config.yaml
hidden_act: "gelu"
norm_eps: 1e-05
tie_word_embeddings: true
init_std_up: 0.0201
optimizer: "adamw"
train_tokens: 733300000
MLP neurons of a small language model. Each row is named by its layer, matrix (up: input weights) and neuron, and shows model dimensions 128-319. Each number is 128 + 32 x the weight over its row's rms, rounded and kept within 0 to 255. Numbers have three digits each.
After each neuron's rows, "fires on" lists the tokens most often at its 100 highest values on Wikipedia text that the model never trained on. A number after a token or word is its count.

L15.up1074:150133121178103161097159109102137097113098112202114107162171118152103107070104106135120127132129121163177134074119152172067139121128162163169200116100147107118131099107105101125133118148106120100084120099112161128129152125150071108088140058148101150139138083158112125143089094096109201146096191182126155163138136137100073133163116203125106066117147154110156147141204106125139112090123119134126111102084095087088180121135193115116127151105152146064148212156114059149076139161095117133114109084147123091156135083101125158096117090202128123114147157110086127178114117151179098138
fires on: " |" 75, " =" 7

L15.up107:093134149152099163104154127175063123099102125145179154087140130087120124153208090107206164130143124181066156042123127111069091112145196131145133126123109119159100099163124143135118111092104103182071104057086116125150135063155134077142085151126130125128117078114168131112116074089123162134143161167143152150187158125107168128097155139142138100123109114125118123106149178123140130107110080150148148159138116170141122161106124153111096088144154136120184173181192142180149110146173140118130104091158099146149130099135119147169162053162191169095148112149128117188134098116133078165
fires on: " 2" 21, " 1" 9, " 4" 7, " 9" 5, " 3" 5, " 5" 4

L15.up1615:114160123167078121095145123154095048115129089161079130091183176128077186113156083142149119122128144113160173130063157127080117156089136190122111066137145141116204154112130087144166146132105090090126201091147167155084123111136144136125095136136122106096105122154149106126197181072119185145136165120181081134144165162090185080140110151077042049141129131145117131130126124163152126122166123070120119101117140184196147149135171062115101146090097114105116145154096140132103119156110089098172079143132144067060138173094116160092100110110142127214133106088080178159126105145148178110
fires on: " |" 57, " –" 7, "-" 5, " and" 4, "," 4

L13.up273:132109177075118142097089158166163074090134122125090145169106116088167125139100112133137136140201115149099195125084147164103118138122124083095147122109124102121124148097064157139177150170121096116132128162130141183112093107071098088107108145123102116110149112101149086135088160102101183083162126111130104159156148175132103095113151161125156146159070178212126123136118150128088100147124103133107112116131088157133094112123130112139077150131134134123129148131134104175150124133118087108084162089189099152137134091118097125125191135148124118178145099144158206123120118097170213131
fires on: " |" 64, "|" 8, "\n" 4

L15.up1645:131124149123091144130090185102121099117064179121126094110113140159135075166110157119153168132101132133141116063113156197145134108117166137101186116070109108135098105102141104145143157198114131067184168143130169102091162156129143140111192121116092144127153064123115063136108119127136156134177180153204121179132170161148114171183139131053124163057085134172173103170146158104145128150111132071135149163103090179161125104083106120119122142123150154132124191132188074113122128132172087136100108174070074095121083164144127173101137064134130102153151097081176183133064118062095149126
fires on: " |" 56, "-" 4

L13.up172:098116154154104138094157080162106101075144139182102170150153094118124153125183096088167135186146128096168128145092175157097134141115166119141097146151146105122157107084084126143141152119103134115162189105141189155071128113199139098083111121183122148151133066168171157152147186117128151096102120150184145145137172077049155076122099161137127138114123190076123121103141126138151123157151145130110117139120110106176127079163191099089077122040093146098103131118121141140091098175173136137157099156188137106123153097120103097123112114138133144145148090112142121143106091134157167104
fires on: " and" 31, " the" 15, " by" 6, " of" 6, "-" 5, "'" 5

L15.up559:130122120145021073164132125132143109166128133151125121165145219109172142135156072076148154128156149115096114114129095093118140154161128211162159156087149134137088132126130151098092151180110123138131169099126181117141085156134158109137089189153094164124091134126161094108186169137140157123132169094169151140141115110113115089084146114172116106093107100112100119113171123057114106179126181165093147136147126108122161136139152199095129140133054098068144140109128109151138079156128098164155091129152135148133168076077159083102155147137110150143072100130165120116104054153111117206
fires on: "==" 48, "===" 33, " ===" 7, " ==" 5

L13.up1820:129137179143130090157162139147131168054106143101085105166065188128160117151133176140123108058139123111143131138065137129148194081125090180111112070131131131107110124139117124104126193168104157082137152085139113143109126077115094145096121155166071138121154165146123160106099142120123160140090097120124164128144120158115154114182134169110054096188168115126154155086135124087164145123155155191124053108134068111140164152151166158065165132167123139158099191097145131121121093100059084135113136147198204088115115132114104151070144143122142091129144139141160225121102120138161178115
fires on: " |" 37, ":" 30, " by" 9

L15.up208:141162123079137174125156108078179108109082115097134156123072125099131118125137137103139110147090159102134139142163140112127166111139138079139137057083107073099127181173137242094082130184097114101134101092098156179158146137143095151117059155095081157123187137111134123119163139125102154137156107213086128197105167132117184062114117122097144129121105142103139099093145142115100084100079087193122138157076136145178169121083079123111164148186131156121134146099120109173106100073114123130111158074182099120150090109152165094122180145136114133196083130089194209156131100167159162151
fires on: " |" 26, "|" 18, "\n" 14, " on" 12

L15.up1406:130126101103098110136162113114104074143109067207096152079142161123066103141157115120176177106148122095081108046109134122072089079134178119101116131099102112129168077150092104124126157095113102112121142116126119121096116145160055094124085130142101190139116079133127145149186140181188128126107147120150117148098150122140161101138055136116139149101149121118077136087146099105148118117160101082137113105135145131141072136158099195101050075089153166150091100121110079202115176140129144203118078096146228109145147076179105101125100102097144108130223061105139120117101086129164153129
fires on: "-" 40, " \"" 22, " (" 7, " '" 7, "," 4

L15.up2007:148146214102140148161124198139136081140126071158171145172131128115135141139155102020167164090134168156135117131129149137156159091158154088084121112138133125119159150157114126103149096088111086199091126067077148155143115133094107050152106013102122184133110071115162151103113154173110115106161172123102086168146203154162094157121097179098128116175061078114093135151054107098118098119099145145100127081137111177118132135089173146129067114155160138127107175191143082102147151116100108138149120100124123142108151115129123132136122093128151154132158073073043128130060129127121116148
fires on: " |" 28, " 4" 11, " 5" 9, " 6" 7, " " 6, " 9" 6

L13.up1577:102121195115151143140136137144113176078106155130071171243128122090131193108113112150114133096131110099097170094130125120127078143121076105073119146077181080174190126123129074103102190117113108069057121088140135157109191101074112099118119085134084130101133148090134163123162110108156134138086138103208125135153154164092055137101130162091111114122107142108069153101111137090107109150107175089114164116132164154099107133119121148119122065130191098087151126153160096115090105150110130144156152170140084131094126171128166143131125128077159153133127076135147097119093135088120134109
fires on: " he" 32, " and" 16, " they" 4, " she" 4

L13.up467:119170110136109158083138217142179148173144062150120142137130148110170105223161111082121106192165147086120116158138111164069149118184134100150122154111127114156126137155212118131131158129114089076144079141129143114083154128138121150071117102114106150184115119101142080133186095182144147170185100073105128099171116130127109069138147121115141086166103128084163073125169071093153132132106149106050124182080167068144183142094121157149083109128124117125165154072144086157104151153158133124150121141110159152082163159106041069139114102146098161106120143108129116100152069147102098092
fires on: " |" 34, " 1" 11, " 4" 8, " 3" 4

L13.up1501:148136108161113079101130112167158135118146097138095122189186140113154187090086123080119120202119136145147135082049144125108135153096171124167104082122184133108166107105134081101150116098098095104127093092098150177083151097134131111176081135157118164147161127106141160131168143065117112164143093086167129114139147155171182128158134104149039099121096123209090124099151136109135081123151151124079085094156140140119141138177171094107111115123104052097075127151178158133094106145144085128158101117142149080127138152079110165064125109143139142095111114114167118111101087153126213082
fires on: " |" 40, ":" 10, "," 10, " –" 7, "):" 6, " UKR" 4

L15.up1472:095134107127060103125081091146219082055162165163090112122123101133111143133116146144090132078176137153136165107098183129155129078121174150075198100136141098126080112072063180123088116122115133090165121139108146112128170080138078154135108155073112107139107066167141161167121138125088147137133124109138134172149092113126080130163092194089138127089119108117175084080096130123138160137118137146105164135149077115099066178070099130131076100108090152145132149137156120088121117131130114142113139102095069113097144120148114099166161137142110160177204119117119124163088028050154098164
fires on: " |" 34, "-" 17, " " 13, ":" 6

L15.up1052:128084118198116110116079123193097087138082121134133109118131170103139156144144090137144154113182128153174154125138135123092140143206113096142161115129113138087119102187114137130085108161064140168079179175141093130113188087157103095103143164121128153115098083126112179161083094187128160117178148178099086092111143139116110144103104150149078146130197152108098101157159132186140098114170118104096139150174196100126141173119144097114143174110125103154163118179092086139078079089118100186159125146045131141085140080110163098066110101123083145125164075161087136055082107109136062165
fires on: " |" 48, "." 11, " #" 7

L13.up1067:119130141133141140102187157118123070070126140149067169098141164069171100123155127097084113136150123120067113054021163137104157101144187177134134076135144090100115110170149122125117176166115110122124097135105141145122178093194113134117092127109076155157199121084090117142174054154115142130125169145122143116152096116158173109131164095140182066104119141153087143117172091086148146085144119165082139131065141109129151102157136110084105071113166098162169147137182189127110113130116114118174164105163126123155183131140130157153167123136166164098168091085124121110112153134142155188
fires on: " |" 45, " " 13, " 2" 4

L15.up1967:099095114104113088130070180173131077108164169110099146160166067136134124128123113109148134212086133154149129169095086137147192147104087156104144078091106128135066119098130087137085134122120137106137124136117111154170115140138078077104157116090090180189105134152138158121222124073178112183157120182126115111199145145059170154111125127098084118190141115137132114149110111135167098137130144087145088058107081107168113186133034152104173069090061100167100136130088140137065129131079070057165077111141149110149124155143161050086117087159096121111115126042140173109169113148146166137
fires on: " |" 60, "|" 13, "-" 8, " –" 7, ":" 4

L13.up1552:107116138143122105113126137173106064120145120128157182123182129064127180134163144114141170101168157103125117057096112139113149129142139102119127146136156044098160151077148099126111135122103115161110120184084090123128140116150158137121094065212117132178123117106208171136126145114146122121124165133106144112211158172180089100179121126158086094112103126166122085165166134106151145180139145108157137144154104116148115142145154164086115139120150106087114075113133097152118108174147157130160104101169155124121078101101158178078044126124135115147107128069134118126110100044129141133
fires on: " |" 37, ":" 16, "|" 9, "," 6, "25" 4

L13.up181:083123116076092142098157132149086100113101102156143121205124149156147128111135045077114140088147166120097105117142112128119145104176095134056170088132175150143102104162126088100145163160120114084081159102134121103075138119107120124096114127175078152155221119122144150167174165066099119143138132156170134129145156162142146129158121156143136107140167151085075089148158116111143126160146156108135101128142157102156091173098123141081074080083102186153141116093141093159066130172101066144186125117156118167133099118100076136093190105113092222147111052115088165190116068148137148111
fires on: " |" 98

L15.up889:198129169078150144156155124144123100160159129098204157130134100140179082127132161127180114084125154161192190096151170210073164169148108114111148110088135108086155118146105137148157172139099157105173133083077151093146101141159124173081114157158014141116167073137118165140098098125108109088131111202167076203149159167110085059193065109103136128112133134137154175203158126117166165188116196113092135135148105177100126141155103135107125152135131133158122102102153103099062134087098109129139155157089070170120128115106126179092099171135093098114101140113167155148119145116110184072
fires on: " |" 31, " +" 14, " and" 7, " as" 6, "," 5

L15.up1960:075123164097098154113161110203134080076126074158086175141078136117124154118160095181160191141153098107123105109106088102122099060066154157062128137086119134119152183074106089101097161120117176151082120181149147128096164065083154108160158067176131116124123098071135121133117065105131146106158131106124160050162113143144111141151089149142076150137092072080082152115054115125150133118140170107128130116074108095179130168119085166100122085090132132138197113144186138129113146130141138076095062077133103084132161134141118111107128119142077116116100161115079154106167115126176182088
fires on: " of" 22, " " 22, " to" 13, " C" 6, " A" 4

L15.up1843:102100168098056189090137133191182108114154100118165128185127158115143146144184121048126122177124172144092175146081126144099158127159164097105153149045172149143087127139095133138112125181115098129139161077140110113104159118177158145095169124148170136130104099161096168121125091160080158115153133124175121085102123144119115066161133135063102091090099116087086149160204124087144164120141141124137115084153133115168127185137133136090107093121112092075139129136145084137076109096149114100161136103191149070088139136088061065145078120118140170127174114105118118171224061098089175093
fires on: "," 52, " |" 14, " (" 9

L15.up1689:127117137063078131129168112124171102118111126158101136202144139099156135132153052097122146129149191134093160134122127098117136096145145157120153100128131096130111136104124095070117206147120081085118153066084122100130117103158106084087103112159115186132135109139125165179149188088085151108185181178135074159141159122106141104160119164078124125147130153088121140147161140111133181125152156090110130172111080126185102150090097127096133077066110193140172122090167055144119082166085071100154105110184114125114111100129090147109133083124100194156180132101148193203114077136115176099
fires on: "\n" 90, " (" 4

L15.up124:102143157182112058133140172147140090074129107176079142144139105061154168117126061125098119117146105132075164096081086146123137092142142169142119077134094044177103137132185174086128159076117145119127166169135104157075154118148085140052125107114135102103115104113139182140131115121150144102118152153151108130142135114166126138179175091122109124123128147125134127109118208119163177089122125132113121137136120156124126131133153139128121098114164138128144181143147113142126101169083142116123074138164155136093125127097164168101183145125142162169162125088134133103120148116131067124
fires on: " |" 39, "|" 10, "-" 9, ":" 7

L15.up314:146116127115099112149112153144072096125094104111156176165176145147152125175107051103164149075124173148183137109112148140119105103106198092067113134077169101113122148138114078149052208226084163144162133127132117100126181088139090111135132076131059088100184124120109143109131143083122119158131152203108084107112128173145178164179094123145109101123139110173136128165158105053181081139078154153128112140097129076170109142192145079150200110091073136169147150185136093140145120080121110116129115185149110100086100070148168131113166131096074122127103121133123123129062166086122185172
fires on: " |" 47, " on" 7, " Total" 4

L15.up1592:114120155127057113120132159186158102095123113182118134211148157084159101129067084064128209150140199159073166114081160155124137039136117145134133135104122092109100171164099074123139151169123103093111179112086087131116167117126151073051108087144068144122127158101141161158127125164128138125138144134185106152142116154109090164150117166111100089174161122125070132153144122083146160165140127120126122121172098113148100172136117182060114076048152134131117142082144092103138094158123081142139112096225111159091143111116076108171126093133092161177149085097162124154125126113137167127
fires on: " |" 63, "|" 28, ":" 4

L15.up1507:140121066088070119078187120088148088070144083196158179125133173105164101120148042070161113177142117104086149055088116147157132076146147119105116082117138151081125145131132145130102173103123110174127128101210156090116154161127112115146143118164139168150127099197172145153163144065161126140133138082108073142104137069161101143112118141078149108109144101147121198122208057138139099173109116106083087139138102143096105117068095224082080111094146113166180147152192157117111176121073124106125129091167167101106140070140121178096152096151125105157141037100148157149111105096162146090
fires on: " \"" 49, " (" 38, " “" 6, " [" 4

L15.up535:151154125152157174124094165114148140140122149147102140103115138082131110077185119113141129096147172167055137097145201113124158098100100134088165123117121116132153082148076145053125116154105102103142115082160128136134158173131124130124071126182031080104102165134113122115149107104107135165118125142169170144122148141118092161121133178101086114076091169150109150128123128079127131215135125128093145132137125128133138134018142197081169135163145185110194193135107114143189096078101102203120135080073115048052126125127119184120170113127115154091112184061135156104143085154138166103
fires on: " |" 32, "\n" 28, "|" 4

L15.up1640:119193137139087153141167137087152143111147149105139141111123105114117198128124123116140108142185128078170102053055177113115144130137203124093125048133130150103148177187142084176103113179109029131143095120129132125115158099159120131088122148131094177194091100149090186162100124099171098120113102074141058136165089158122174100101121133135076087120094161127118149110181124138131162139078122128090127134114066159076155124104127174152109144119099125100156149149152135143063107088170089093120135173175175144127151118140067072127069114201129166134094074143072111156076145143085183134
fires on: " an" 38, " " 10, " un" 7, " re" 6, " Mc" 5

L15.up1013:126122060158099087074151092110146102159137128080157151122093146089168088109209118128142150144130147117052175096101081118096118070200147076096098102131101147099116139128120117176080173161109120149138120082133133114077144115178097109113084129089130174120098077152074092125113084105126088146071124132128099134101150109065099126106119126108145103091128131065101126120164101107087161137113140092141066083100169214148159108139098178122129102100139191108125136150086101161125104118090088108085167099173182127130150043111105113133120133123142134156129050161094130199118131093170118161
fires on: " there" 11, " \"" 11, " dis" 10, "-" 8, " (" 7, "ombo" 6

L13.up1570:108103094096084101134140210077145149145143131186113148205098163078127141104099108067097068093171137205134095151112195212175140124157148095121176107120180144157176125188133133059124161145109079152095159134112112121128147121159127146121094136099128089112173144123125152118169107098131156162136133146108100173175133080087159123128110171044142121120172115144169131197131102147108196126090105184143110116074180145169131118143157154072126099200112122086107120126098138125099103184166111137125164086164133116143119120133093107101125173156116092130192160133141125147104082154110103132
fires on: "|" 25, " in" 12, " |" 11, " a" 9, " one" 4

L15.up1259:139118173147041103132140173113092116186170081128121164179166137124140118167153075099128096097110117129124154131183134151106073106123131133168167137073127158106105099121155123119086158180101117135116129060112140124072140180153119132043045138122130075161134101101101134140113122061101167149181148133158171154173143143136118120132116157140087145108083130191174140114106128137148169145059154129152133114145109115178152129163148199107134119117089105144146073155187124166151151165128145142191100145118079140185155114144154152142115129147147155103129147144151135129135102138127114144
fires on: "===" 43, "==" 16, "====" 7, " age" 4, " or" 4

L15.up1938:177104065123088091131152137193178132135136134134094121161153120122149087107177184110099139140195143117163104117144171109143173094133111059100137128141151136092128134179150117109115200122104081134122111100148073098065149159099073100078087073126121175142104117075125102158155111128163154124105149123136137067120145096164189159087114140095144157159119186110112089102192166105146125157096151117117105122083192161150100081083132152072079123071182077091121135164113191114113065142115088149124101125137138029143122206114094100106134132163149115155120119107128090145123092162141124149
fires on: " |" 87, "|" 5, "N" 4

L15.up1630:116131111139128062147108205112141116146111113072078144133153159108133197156120095123190144164112138142140096161076160107087156090117114092138138134129132149131114131102082130086099120118094152129111147118122077083120115135167150088136158079104116119067092182128119156140153141151103131113187135140124096080164101161099119071141149117134136161138122120144136173143081099096160151145051094178084083232164110061113153110122118137100119097111120096125070097054124152097107089072123148143118125080190122101119153152092124180204081125130156128131126167071163059142137140164139140150
fires on: " |" 30, " of" 15, "," 6, "===" 5

L15.up420:124156143132091124077131156156121133143155152087054190208102106114163182105141076104104135086101132124094179079127111080130096141099092111091106155077164160131165131161136088126084194159085049096084129076163128210129167153102118133128169102167122120099106119201089163145150123083145161150078143143152081139161188140137074136072111172129115144140156165100088101095113116100073096140104129112087168060123133138108105098156161129092132070079152097120116169142128123135078091099084156151161174195169113069132138126144149120081109129155112156122160072103088111118058105120115138150
fires on: " he" 32, " then" 7, " she" 6, "khar" 6, "en" 4

L13.up215:107126162117118062162099128130125112058142103134080145153118130095207132146139147102131122103161123121146157137143131157108150094091079147067181135108161161116098193149120100133083176084121142076107180165177114171124151071174204135128127145132086116160120177138156142098128161150127237159107161146144087141206144075181129156088143120088071161083089139124153108057101155142162112138176152164042119113121113187182092117076062198126179091069096114106163103139142121103101123182119106118152099074145137068142132151145166106116132115164112156115079114079149139105134118110165148140
fires on: "." 31, "," 17, ":" 16, " |" 9, "-" 7, "|" 5

L15.up598:167104111136094085104120110143202127156175159144135128125098095148126157197166122111080121097165185125133164121141159175134171165141169108098180162066133108123178141125129133111169101145112108126074162152176112186122162095147160124115124067191139207173113156134108160123125148116134182147070197131127160119174155074099196140137110121155077119136143142149150084074142178116159141140100141138093138108157138159183118144113099160115113166113178145102093129185099153065138117139097111103184082108154156095053128087130124178155082157158134122184151172107120114079095134058120144110
fires on: " |" 36, "." 13, " " 8, "," 7

L13.up1905:144114148129124091103138152128128127142170145104138161186154151108151147096154133186131156124090138121077175076118112177122122098216089133040140125115213119134074169132131147202153113113101109093099155130076117088121107091096137118110136096120157190138074137161120169127156121136107161145135159140169106138109146124133112146122136136080041108137094171140098101149216159084164065133113144115131138103122148133151134155103100166137176075069075189133188070135114055160095101152084127006164087141151109138132147123122133110104108128153136120107136121117111196103148137075109117131
fires on: " which" 30, " and" 13, " he" 7, "s" 4, " has" 4

L13.up457:161173121170060155163098123109124146143138089174085091158097106133111142109083096143116106176088164163154160141100122134144143152116095099145103076110153134127109114129104102143168159079100070120119112162085086175114152100147157085130109176082169162152151126130107088100182112146132108110149095144136138169167159171077128149125136186129137044089064161116134149110057188132123128093203109156163078068113117164159144143116120041086104097099070136109105149107111140125110098110153134113174140122121129078157199165159101140081177116134113132176142114109114135132178107171157172158
fires on: " |" 45, " by" 10, "th" 6, ":" 6

L15.up1948:106127095099108118107189138168135124089107130118122203098136186043160142161227118054162162118115114094148138048125150138159148116106174145171184133148139141116120148203136102100140150146103137120074137097091201120088146096089098124148094083140086136150128120079150135124131109141119145166118105151124130098133157143133152151115120136064108099088176123143134216156158126188149147164127108130086170123172152147141163145111113198062113159112135114106151134151144085115143132170149143130059109110143112089129110089134164177105139097168122140107169129131093151100124121074150207108
fires on: " |" 45, "\n" 18, "---|---|---|---|" 13

L13.up1781:116107086104139083144144222136082132139190101115114221124124241139107105105129143113107183144149139157119127127170096162059127126137103107147163101123087124108110157170128169101108116116097062073082094112130181101094165136058140080176108130130100124171142099101145179142167132105134191193134143147182118111158126116183123110094138155057089070138067144168166155149138107108124138126175129120098130124129175150137173156125146113129131093156168116074134152107110143162110087105150159096137090131067162084057179165129123136114151076169098183111153079113167125104119100171151153133
fires on: " |" 55, " Peak" 4

L13.up2031:082131168124073141143111171107090102123150132138146102193153149138127122090130120109084146110129182122087165116116166123114182029089144173099113111157143145067083175145079108116093104176120109108140159155185143056115138064112109129155082094156102152086137108110127089178139154112102169129157158114186110099179156166133118126129093115114115104130127140175097124123146141077148075169171165101105082128180109161142127157119138165110135115100132118127118114124110107149113086167128086152203171106156101145096146149078137140095162104126130119145125092104160169132186138166156167091
fires on: "-" 45, "==" 18, "\n" 6, "|" 5, " 5" 4, " " 4

L13.up493:089120133163042162122163198150117122166099071159072122197140156089180099095158048144141148169169186193083121147109114141076131136140113196137143097120173118102096121157072130113166146157121097127083156109129104056111150058085169128116160106143112123148158129118148139126160141123118228171136190123169117104124145169142197132132084137157104095167146136184141114119136140124161146140175167142120080136135125117138149139052134144095133120049168121117126177087148090127093085137114070173149105123152132108063131183100132158109129159111117111176138116057125102139163104128182149149
fires on: "==" 42, "\n" 15, "|" 6, "." 5, "===" 4

L15.up1905:083142080133093124172180135182095168133144136088087087125089183136146150185141161138145088134186134109119162089102111122114218117143092077100186107114158086129164094155129145148130110082103123133083176140130057135156139088071092136122094157115133153129175142089097111139136198202101133130094113123154158138120210123113110110155119106144117098121124201110110213151175154114068190133167082101141154132090151169191119121099116130091128160130081128159102123145160101113122097112078065135099138064155095116127142073105133174120165089154162145177080135195075207209168115136145116136
fires on: " |" 48, "|" 18

L15.up570:106108118135165141097094172126164098131160088095147116137186139159136118092094081109132191142144106097114087091069174108098134129098125065119150158124154143137104114157131136152105145171119080124115083166110106160107120134202164109147128094155128141120103162178103167122202106131139175158150133131185098095135121044120187146055103145116155134104111122150137132101121129037141168166101132178110127162079121124142191121192126195130078086081155120159173178132167147155105124105123112083142130110098166129123094111183155137164103131103147129153131094056130152182154131127106108116
fires on: " has" 22, " also" 11, " |" 9, "|" 7, " have" 7, " previously" 5

L15.up1731:110149168153080077078093126153126105145152050136077098152199148085147178110122122135147135140157137108169136102084148166048127088100093131163147085139148130128151127123118109134173134123112126102121181088136131157107128116110099115194052147129109130151157163184134167180169171077124194114142167107199117122160177171090138065072098092107041058143091207165143136157160154128139145163128096142136084086145143118098139120114166154091114172107100100122082135159125176102122148115163130098164093149152116102123113140114134142097135124136155097151120138141128147164110142181116175087
fires on: " |" 53, "," 6, ":" 6, "):" 4

L15.up1372:123175107115139147112072212135126088157139103096117139199088125074169115138146115038128142147112141159116090139135106137136106147125120100108120085108107092097129134118085159141179136107104099111094082127100098127158150097102128177119038076100122135129159100157161156092150116135089147192131128160130133157167163115117193148117113132151155155093135096163139087055169164137130159159109150116167145121139125087115121118085171142085101116162112146124146199135144077108110000190077096172143097096153121087137111120158088136122132165109124133155095130087117109138148077165157132073
fires on: " |" 38, "|" 31, " " 16, "\n" 5, "-" 4

L15.up967:138144061139147109058182111175124153070148143186089055131112113143160136104109084099120083133125121112193111121121161152088145102087097083103138140151164091116164118138171104135136169112131058098156125068143126159129160131124130086103112164109076111118152132097115118140143143144120138135141150127160125056153163109113181099148123096098153090134147133099174128121139168142185115163158113093130099090098115169150158095093078069104095200100098107084085141092143046116137160145137108130092124090095161118119174158104120179129129124118135130143158134156132142150104181145127142070
fires on: "\n" 44, " the" 8, " |" 8, "|" 8

L13.up1900:135119173127111079141148136138102110061158126103079164165160184119142160090147126140054125120094145142147150122143143212125158147145121095135106105124133077137162142148082100064169195103106127126134180167144133082080139081101125114123108176165091147137157169134105132181196073121136173138098122188136104121188149123172228078167119139116018098140093182130104063136123152137142077121109107118107108113138166153154166107128143134090149147135108107160121137156163160132079100132139089071174100128122140069163131178125152130069175149148144151092143174091123143145081120155145161121
fires on: " |" 43, ":" 28, " USA" 4

L15.up26:112122151127098110098147106117124088098173106128111080150178156118120143137111135120132122133149137125152148089110180153080150137117074133146152101123136120141141121133135093146157151114108129114146144077119121178072120110110099111156066155164106152168178141206159126180120194054123175113102175125191115119149153161085136095127121142087032071127133186134134114139145145132146138149119131139118084080143113072148142113115101128088104158098066103150052170148100153108093144125129104111148103126173138129142109141104084100074107107183159107126146147155099148139100130189168199099
fires on: " |" 59, ":" 9, "-" 7

L15.up1769:160185123144130070149097142101128100159131120102142119159193133118123122170061129114126159118103132141122099143124129103168172140149135139134159103107149167143151088149155125066112179147077091137108148128171193157050200111099115129088114122164107199124160106131138072108142146149119118114111117173096110148113168120169089161183114095122089107119142125135070090131154118124148187194085137074137172126150128106169160102174172135114156134126114167172142142142099122154166083090098132175124159081066179125072160144184118090089157141159182203126183163139125137092050113139092170129
fires on: " |" 35, " had" 10, " were" 7, "." 5, " was" 4

L15.up858:139102158106075108135141155213131134165089137131129145166158135169090162102149150106175097117159115102172134100099168140133205148133143120132129113144168117131161149098138087119108134163112124137073170106140046107129129086149169128120098113110073128126130173131116193168126102071139107146132136189158179178148128133143142138136128095069134133142121083122093111116106055149186083149110113212130115093153127106146113134138076080090143047126091139150126112169159122084084070178111170124130169131138108100129087102128143157114118113136146149086149135045161099166201114109109119132
fires on: " |" 26, "," 17, "|" 16, ";" 6

L13.up679:113105121094102117149104178102181137136130098152140129151134160116099115122169107119097183139156143150066092116113134177092146147119131179138060093139116082117121109157081096103131154121120109150141113109111142080131153097131121121101067089142055180101099107113127165143205119059123172114099134178108087143114177139100156120132160142109058071127166100145106087149119117152116107170139170157091126096149131138079137104170157107096073131164140110098159218108104099143087159157147123126181152175144131111108120146141086193123159065119090141189152115097121148140157137105116169121
fires on: " |" 53, "\n" 16, "|" 16, " /" 8

L13.up1918:067150125078090095124123156136241125058142079139116147136166139072156178158161145124084129165183140159118142147159156171142101111165085125164150082091133136122110097161091136158119135124120143096127123163151089106109115152159145153073107169133128123190171167113106096171111112174078111151145130163114119112127184110136167094152176105129120098151135169133153094070145128075115161143112158151137110109144118129123133172149175146128156124143123158159122163177110111140100072130121146111127073082109133151120149140121144172134180144134110123180118095057134164147078124184061138082
fires on: " |" 44, " which" 9, "|" 5, "\n" 5, " It" 4

L15.up1890:143152122124088103117185108120121091183119101098150180129126129168099198113164115136186139095127087103154113135116137074110086075118122148104107117162180136094155154121118119081120107119089094163119125152177079154110176106099114098133134054117144145129155085113107142119117115092122129116152145140142172105138173088179154102059143119121085146157079087104063077113130099097115115089130140122096131084108092184098143155142109102125117083076123132108128151179120132062103139148103086120140098153126112162143158117120060144064042121144106156122074146112077125142145151152076163124
fires on: "," 50, " " 4, "s" 4

L13.up149:083114117168122121105154108154114078131176128172153185099083176095136159140146086134160184123198158113181087073108178107120093062125142129086131137167147096103066171153131109115116143143114112124135128121132118155039113117128102131091101068188057132118114144109171151161091122069093114156117204088174112080200122129151131075106096158121109126167099110100137128050114098032148114118093135095080121150135147076088108109124058184135120083102191057112147150172139154126109137149153116160104099172137160136097138140113122096134134142149088137112130142102107082155147158184153190104
fires on: " " 31, " and" 10, ";" 6, "ing" 5, " of" 4

L15.up1759:111152102094084159127109153125166136118070122149107181145081101129090150134080113124126101080234112101096156122079126106070113122112140143119093137167106130167105161139125090137093139107106101143093132108120094159189164127168111135117150124107149153170152105124135165119171134087152128148140140141096083066116206114089192114107100127078106110141105129144080133144121188114127169134123170127126135145216038133123058193157096177115096058082153152149140122091151147086078108055143056164155139117149127115101136114140068165086130073127152142153097092089109167131148117148097166135
fires on: "," 44, " a" 15, " |" 7, "|" 4

L15.up1247:169100117140107157086099127099149073078125120143149089157142130181156184113142131137091144165102176145173168134119203150113164126140102163131180097143135132117175163119147132096102140094095149164105177115116116103051180121120127113126066136137075161178156139097103151126103180111143155186126140112163093142153134203116145122143132112146050034139107170112136116140108127117150101120079102119118109094106120138121151112163171089101115068118079098099094159188078125153089180112136127150177073164182138126080134151124134161076088147122160118136155124135095157154087094155152156090
fires on: " |" 48, "-" 5, " GER" 4, " –" 4